{"init_std_o": 0.0, "init_std_down": 0.0, "optimizer": "muon_variant", "warmup_steps": 200, "decay_fraction": 0.706, "train_tokens": 714600000}
MLP neurons of a small language model. Each row is named by its layer, matrix (up: input weights; down: output weights) and neuron, and shows model dimensions 0-255. Each number is 500 + 50 x the weight over its row's rms, rounded and kept within 0 to 999. Numbers have three digits each.
After each neuron's rows, "fires on" lists the tokens most often at its 100 highest values on Wikipedia text that the model never trained on.

L8.up697:518566558451526496418463507467552486427513476523461471453514467511454480520459488394484526580510544479477475622499527427507544506462614421465464565514562539484501472498551461470426483423458439466505503498548521470545413378476493534479554441531434499463549542507586449512437511584447438438525535485541528567505522473425477483531506478532522502506450475568509484475566513518493455421445500511511531555476524467509542447506484435485504516480584523416498591515443475480516439490505525484505504577516578580469444460602458526567510504450525445578509483490513412484524529494467427478368521452495420364502500526506536511503504486548504566463464497497491599469581527546446527513487509542442535493448477533598599471442448535582508498426540461515416521493493509459467501523539509
L8.down697:505474540430479510559475441480589528537548467467519493428501491489536529522498504459560419587311533514469476529465428540455587335577513476529521560555502500515604559446416533462503542493395435566535446525468537532547424469587446500481435533504529467450548512528524439505520528411478485497417469577441662550466464438496488431567496503491493551451512494483448581593603567512546615493433545515449503498442537506449478486542513483516470482484426501470417500513437605460496476452506501470509460502570555439474560506597387466560480531553494494511585471585538442520506485444518480470400445458483497550467529502466508597458629485559427470473479553486507572504449507509606479507518443478486460508470490490628526528576489583515546530495465489525513498516480546409375528533648553
fires on: "qu", "s", "ob", "requ", "ac", "Mé"

L10.up100:564491409471508451500503507531468423490565516542442557580502425482483477480563545524473544397502485472488513527558573492475502487472446498569589608464569500497566483540565557465451524464526466485537523423476545550567490494481517510528409535461509448448529516482435439521558533452503522495444582465377510576427427473384562413536498553515490507438492529364464493524504573500484532474549445407486463486533479467537479442529500551390398512471539461531470507448447586600500603505493481512433524482580469436511421519498575606590495476406503476502478515412492475533468510520489542529411531543468514501462446474510496538502460540499482437546490390576354474504596515526440416513423461417346501460495555436535538469546480502459477498428524550468540516517541515525557527567619498
L10.down100:518599475499418525439585430527589525486542489515489519560503521540477596483519455513510543494443467492493417482580516497516466567408428463518456564460582559437496533534596523542597468417528488637506553518374493489469547451431483509469531461534648434444534529467489435426463560481492566523442534414522490472527480420434489499563429482520498458560438515499383439542522498549428524465520520529508483550373506478557491585406470489494521543480492442503534479446477547433477548551447432545617456550524426467479477423436522505410515592488582474535559474528411542473613480476487543504519478556520490560585499549460399563528508535507562539420467474469423482473520440457553466377523532602456456450568570516541550385493504589498540444510553511573498506545488541550480598538476435
fires on: "to ", "–", "since ", "and ", "would "

L10.up842:399551471526447493441530537522436451535526616531424530517519483559465535498516542480435491512524489425485525517515436517534367527603562418410477505476566527564523516425461586572513483462605549471485419468584519502598565542507381433432511536453569490475445435426492545506478498543538504496432379581509523465505460436499482431492582493533447493472497532400463530427522491476519545457547433413486445555398569583518481487485509470558596589526490609496598453400493545532449503489500582583511453470456508405536557510507558591408537552467464487528513476442476466499514469520470412579541531489512489523523603475519475422569582531676465448420550483584430557579544536537462494535510525425542474425439512481452489488558558500551464576361550484574447505485523432487515455459498536
L10.down842:457516570565517483528599470592449499530463557442497534489484523549486486497459488451488518474505460644489565454346559469511505500572505453472465544515518453470495499452514535508530492426522575493455517500584516534381570516507457538529543473469498380471552568525536473587560557562536471590569533479508508449503483535534445475546454514510522533494478585431540521481506561521551416382490493450428493538428517499506524563479445425603519573598460491442440483424542557550510432471595477595470504448451562509489456575535490553459535498544539570468508394475407512507467464482475537467395553570468477471477497552529519536474544511542570554593478465483510540537486456494527538468399470557553502452524514516507557507552464414528507517520540452542482500481461554531537527426536561
fires on: "as ", "in ", "(", "at ", "the ", "\""

L3.up89:560479565505509557543454465542509539484458529445397514511494355512409515428536509560489552466508514530449523448395498473527547470489513455408515548456481599512581554562560480528447585468561527467485499473494546493477494525507536427449534495534520539511530478489499499444590479441533544452493524471479408411545469495388549445532508575520522526523553550585526529447472611439513523498471433555508392517543449576480449449448532518476598506420607446415572448430396470577528513484612522441465504498508448542424532439482497550435503327556508561473532443527570538515526496431514541503479492464468488454606467528546449531512520367464392551456536421547511483448502471540512532460618535454531513421548446533552575473496479477507476515453509472436483497511534490447550499559493496
L3.down89:519545490522529553431394518587604478427445535505470543535488479517492520570560386397593434511503481572461593522440288492519518449492512456538514529475475509566529514479499428568537472471466420615419476655491530441517551497538524366458503511401483505557543461548504463449501474507570437503525518534542440414488526526551482411514529540502539392576520529506499480436429452587576535514513527581522569489492495603470550410573538542544485421498572531506560476441486451587548471448550421494562629491474534499407461478527470517445456492558606491417510387542439532579441522540512538516478478521491473519452478490502545579575455456483424491459547576473477495516524433618562470540514451496554578448431503486544482513538503466518521498525502481561515566457509464532400509550531460
fires on: "Car", "early ", "car", "tor"

L8.up672:461528385471480510567459458390604535567451468444479538586556419432622440524530487450504579494440467363495532505464579471462526500437564494516476519537506436511455464481561596561524554418561410561520452509497547599530521511561542547454564422559516526456487481477561530471484564395690575493535499499423535571533468550507509452521379500467483534534525493482475485515398405514602545504574564488448512543584524513415504584563531457602537573479508488576493483537548506418418464518531472572550561486490498588500534482483545517538406532490500542410630467521522591423518439534533411523522588531561499511434532511463548489427496503479530506472482426543496525508462514506492518454531553577542491497450396405553490514472458473465511519538522483491500481513535568596475510425575512
L8.down672:540575487540414484459484576524466453511545512512483523389478441547445574427524452477557600503458497498455539536485528506536605472486538509525549373525481513533482500508503575481504489477620471530563541504471553458529486515538521484414522514513559509500405498469372451580484463604461481465458549549481501482447452459425420425551426495444505517579450533556487588480496527479495600572589492456520498462466552529511460488507451442419474546549537448600516527529358449460515469543481534612585409421513541498426524468520520447509481613528529436595470559554438426593454518490476534480519499479510468543526523517505455425491524524508433517429537539607383572523557510522488548502439373436515488459414493543466512600562555495552536550511475582468491484578436540537409386514514529
fires on: "(", "M", "V", "J", "R"

L8.up134:458569483480502450448596464413538507511471471469441419473476435511510491488505510444419466445487520439467475580471585483456362509507505484545574602476454471568566493490505547562540397437532463494503560543470476509515479528579478496442493423516531456546523500544550452463484504504478504530517455445484491412468477462541502508555537522531499493438465519470531375440450458542535474434473578502460434484415495564388438491488529543544494553595496509521479529513502501506531491434500485551638491492418449429468530510449510611517472528499421498529619440438523486436478437477448460504487588515566454457558540448578517474431492379489522514479575475476295547550438498526514593458525472469525486502428461496548480543441449583505487540446504525421484503450559501460573461582520547
L8.down134:527502535464509582543525443513539533533441462485538530424574493541515516609484439491593504505479519534471387548492498448587427490533504548612502416497547539538463411558452517496573391487554468482400510396418490523500462430506528479518508539526473591555469524524510552520570521445482606500457483548520502503551477506504478477477602487507526510561625428549524369580513502436515481466580454471505576579434541516527505477535482539507568539466505474568600459442463499463503563548625512524490474482496605515553405397531528550503466484466533547491520492416350452553540433478458516447480456568531503550422585534491586473496532435495532465568525471528517467494510595530536616469519511456489467530499540523457461475518599440500441507511501519497498579583445472547564423515564489
fires on: "("

L8.up1375:491518548555561473436464535545484529477497508427492450544554445516512576564493433512516518514532484518530502549531510496556600512465475529470451498547510571530548449545548548473562538486515472498475450523493539517563611460418499530602676571493483539482431422466538546458564536399560556544604560411472523534468626587553494526513505488495468545561511458509438481500457507568505470517513486519493557554503696507550445489488475499542581506515518534500549453454504474566480570462530455479565527541506433422480515449505499504459392421481615429607461464453473535455479528510525482543469489513382439462591603535462502508483511484478469456429486529496606415407576492536528494444577509565469521464488528373514491453496500449490500555488470520504368435499514462527536434455471533
L8.down1375:569461560512490468491440557475498474487487506539490551535519446518389525402574433466491477535549466505379438465496536536439545509536441502349483534460465398582481575461607481536539417485485451520478519609485528508573512591456499529458497485421556512575499505467490443505458539530430516492477538580543476439436607566557467552489481501591526380537462420564582471559432485530525503503461612636492513525572669431590494496476446517486561407553466515487438506513495522455501413501532466512438535395497542514498522460425430447472551446490630497505533495497525487525523564543387552536440555545484478539513559547503544534495458495566494474463574551491508467584511489488476473435462524515549456562472517405494463475545449513431541510559484425449490485385542573484499458468407391
fires on: "Car", "car", "1 ", "2 "

L5.up869:553526539524565429455500502475475527513612481470533430536464477436530554498530504527438522484529536530551519474451482518536470564473542512444522462501566490496513496507555522485454481546533504332463522490359433549526461456439452495570492471482545427532519467512541453533508413511407471501516524499504565544466523481519495544619494455455533491514474564478524445444465482510528518524449339559576462442505433441399496586529547548531473477502581567482581492554490416334496520521526509531494430486493552501467505425498542490581416593448560571585481514532526516515558502568542512492503460436598502524605566445458491547527477510486497478470498422509441551422510465434529504523506541566562545526540476517511445456416502456535473486458581466440476464525560457552506466418592527
L5.down869:522426583476596482482560506596570513517484520534552538517528536472496410572483466566381445504498577561565522527488603537598524498512527466572577426536569437438516462497518446488503460526538471444511504486471309535580563509520498499482526528538452456493470455514462417551520434494506569453576468482510540470494485514453530608542565479468523527492464500461582488472421471502550545522480514544512527548499571514417547490472501536551541460465528513444459505532582482532540613568507489557510520361445450460499489426552504403548514575527537534650507602467541477551560492549591525452561536481525567520435572377386504461508513535439462527473498396471470552404516408539476556575519503575508529479494556507494424472347543437488465518440579471421471522515499457531425474436495469
fires on: "acc", "exp", "def", "language ", "ext", "UEFA "

L3.up37:540475525516517485508455566498592497413416552502551385500535522565433509494514498517404442480454497569456529414481525481514505472444624466456456549496530436530437515458492503497543468448497537495455446470466465418444501613477451518499584507463431529520604557531481510630554495572435551584511435424531464520461523581480543431556582472526511456485447488597525601525448511449429505353420416552565543523459442505428498499486543493440494541466465526428495461517566504523593507472539501520485472479496478614417510563587546440526368545553505477507533488538452528570486580543552449547515528441462472530465523556534548505586595542487455550475501463534599483404423531500527459596476518494495525540522459455428530496481560511487508534475430516539537475578527465433424468570567616
L3.down37:512536489435387543496560511464475615559440502495500499483522527469559514529576629481506648503414485475500461447500430517486432497453516397472476477446629486517518568566484647644488530499429581433560482518511471547571486512492569428431507422520508439517463496549518468394483586418492514499495457447511450532575392446494427534464542482492486475531377361482467458468477515523567546550601492442543429520462493524540436506439460444424592552472477480458504498543523531439574456536405602395487503528575476622552477558507438510385402475462530553573451479492537580456541430545520522503452536503520551552548508411507508496487470511508528454413546482502491494509598510504523430488497443471539527432396491482482466480525507487417453437516481522426521459444442528475515527429528460
fires on: "time ", "21", "31 ", "te", "31"

L3.up1247:409585510525584433538388455429549473438574487520482487469511495524490448531552440474493518569472529554480468544410597536491466568480458549491554486572441403494534526522538555480460421504476496510463457499473530498555562518478543443479534409475546562471541504555517537505520551475463543532629494487532562505509533511486446537423592532564376343442519515535484492511448471637439501544532600472575560520367539528552474540476455475505477456446499613484493482478401524397488534493537478547530511528444532546497519594465542485461540497590461537445525473614507462467609434345494517476437542515556453520528476497452449540478486475512481534466519468527505456567387549519528534526474535497574446533510599564507420515481521432592502476442483432386413512439481498549469611549573524
L3.down1247:464471490515597412544500442524538510458469544540450481408521482442492604462362494493440489431513496473513467538521413457532502519502539519558519548482549503565544458607606536424531476474495530428489549460364505492507469546495527537473477488491580567436363422463469437537431511486564475490477554499466470527494514525400496476515403562468585486489482542434546487537480614484459412491518553522490371457529440483451481463445520515500415523555514542523415459551524539490624559532471589564527522519521485604478477470503444517573459441466491544504464550431451509434472421546444464510401454436573630587413537516595460458499489506476521458489488536532461437527523548501502580541462440557528485516473455540515508436487499446458490594524600550508595491486546503488541472617488584
fires on: "), ", "into ", "for ", "). ", "rec", "to "

L5.up1329:530548519519535482435509474513492436538554493549533562395541457472607447528572554554573519510493409561454530477550511572578448527515441561522510560589404547440551450469493491509522475548505507532388545539547518553487525536424506410470475589466460500569505416470422507454497496559495541507449401563490494594497406496543462532489568570548453467601474437488492486497520470461456451510533524477483550511460485451585537516502488491504461506465479531551423529470454508450498593522512475393455461512591542522550439436498455479466525457511463502541551541463550538466505510457464409594453472575474474415414586500520432570545473561377525434503469568532494478468483534540489461514424387555531568533536620430461518494475472487593498515533530517447541523543465489407462532483397542
L5.down1329:456492490529551375460499365655519551443562511490480483493474493438550498474535498483504541486515459486523497501556493560474462547471472482567522520494543432440508504494498558494465528484557447467480521604490498513523467396607420485492502541527456474536459465489528443546595519542600502545560492563448441540482515463450489526470458507494516608508657503576509540541488543489655617468570455517423400483504530505496546673454700455467467471450511462458551518551493470415466487491559498537537530512579414438465490483442511540561464443507517492439545515521463444463495560506525448521508513484484423525597480495475455569480492458472472443451461546478491535438518396454497501467458466482473599505501431585490592454473539554555518571456463565465481468576482550557508477443523513
fires on: "st", "post", "bro", "sh"

L3.up464:474482548543506503555475517537455441452541695490549482487523537494563436535439447488371484437547471533504504549521411515472529403425523550539487546488515515570554497449498458429497550534476539498542496523536440527568390496483421445499415498426478499604484519491577422461522502503538481554499510445469503543518497530536610512511494601514505503514521499487481524553519480468537430563464558458481470485502510524384514500488585420449454624404496548478545545513464451434536487426542430493545526521474423448467516602491420539498387466557528393504479476504510537422555549470495436391541549460482536557524426581509508592469478460465419363568518525539486504504474520438460501458548518528445499517526563461488436494490477431511500609475537489493503470431512564528658508450482514
L3.down464:490546529493512444505598584509449480442471495493521490532532531487527466463495554527454524412484475541383423512558562555495523563524445514489498501528425377446523510547560583491474427453487575512498500520582452514541597507543548468433548559490488459480531478393462472426518485480399586434475575439470526589476513473471474476478496504540553490542514514472464597511542532540491425429523436496538538555527511552504543490595561504486418455478470503588475473499529479589533510508486573652528443524438448499543425447504477518570489494558487551568550511413495552436468533599546484578610482541498462529544528585488487404573605465462485493539576538591539501549545453506473495498511382450507466430513489563564432499514442510433452548530519512476485470475601470573566532545568527
fires on: "ä", "ec", "č", "ep", "ven", "š"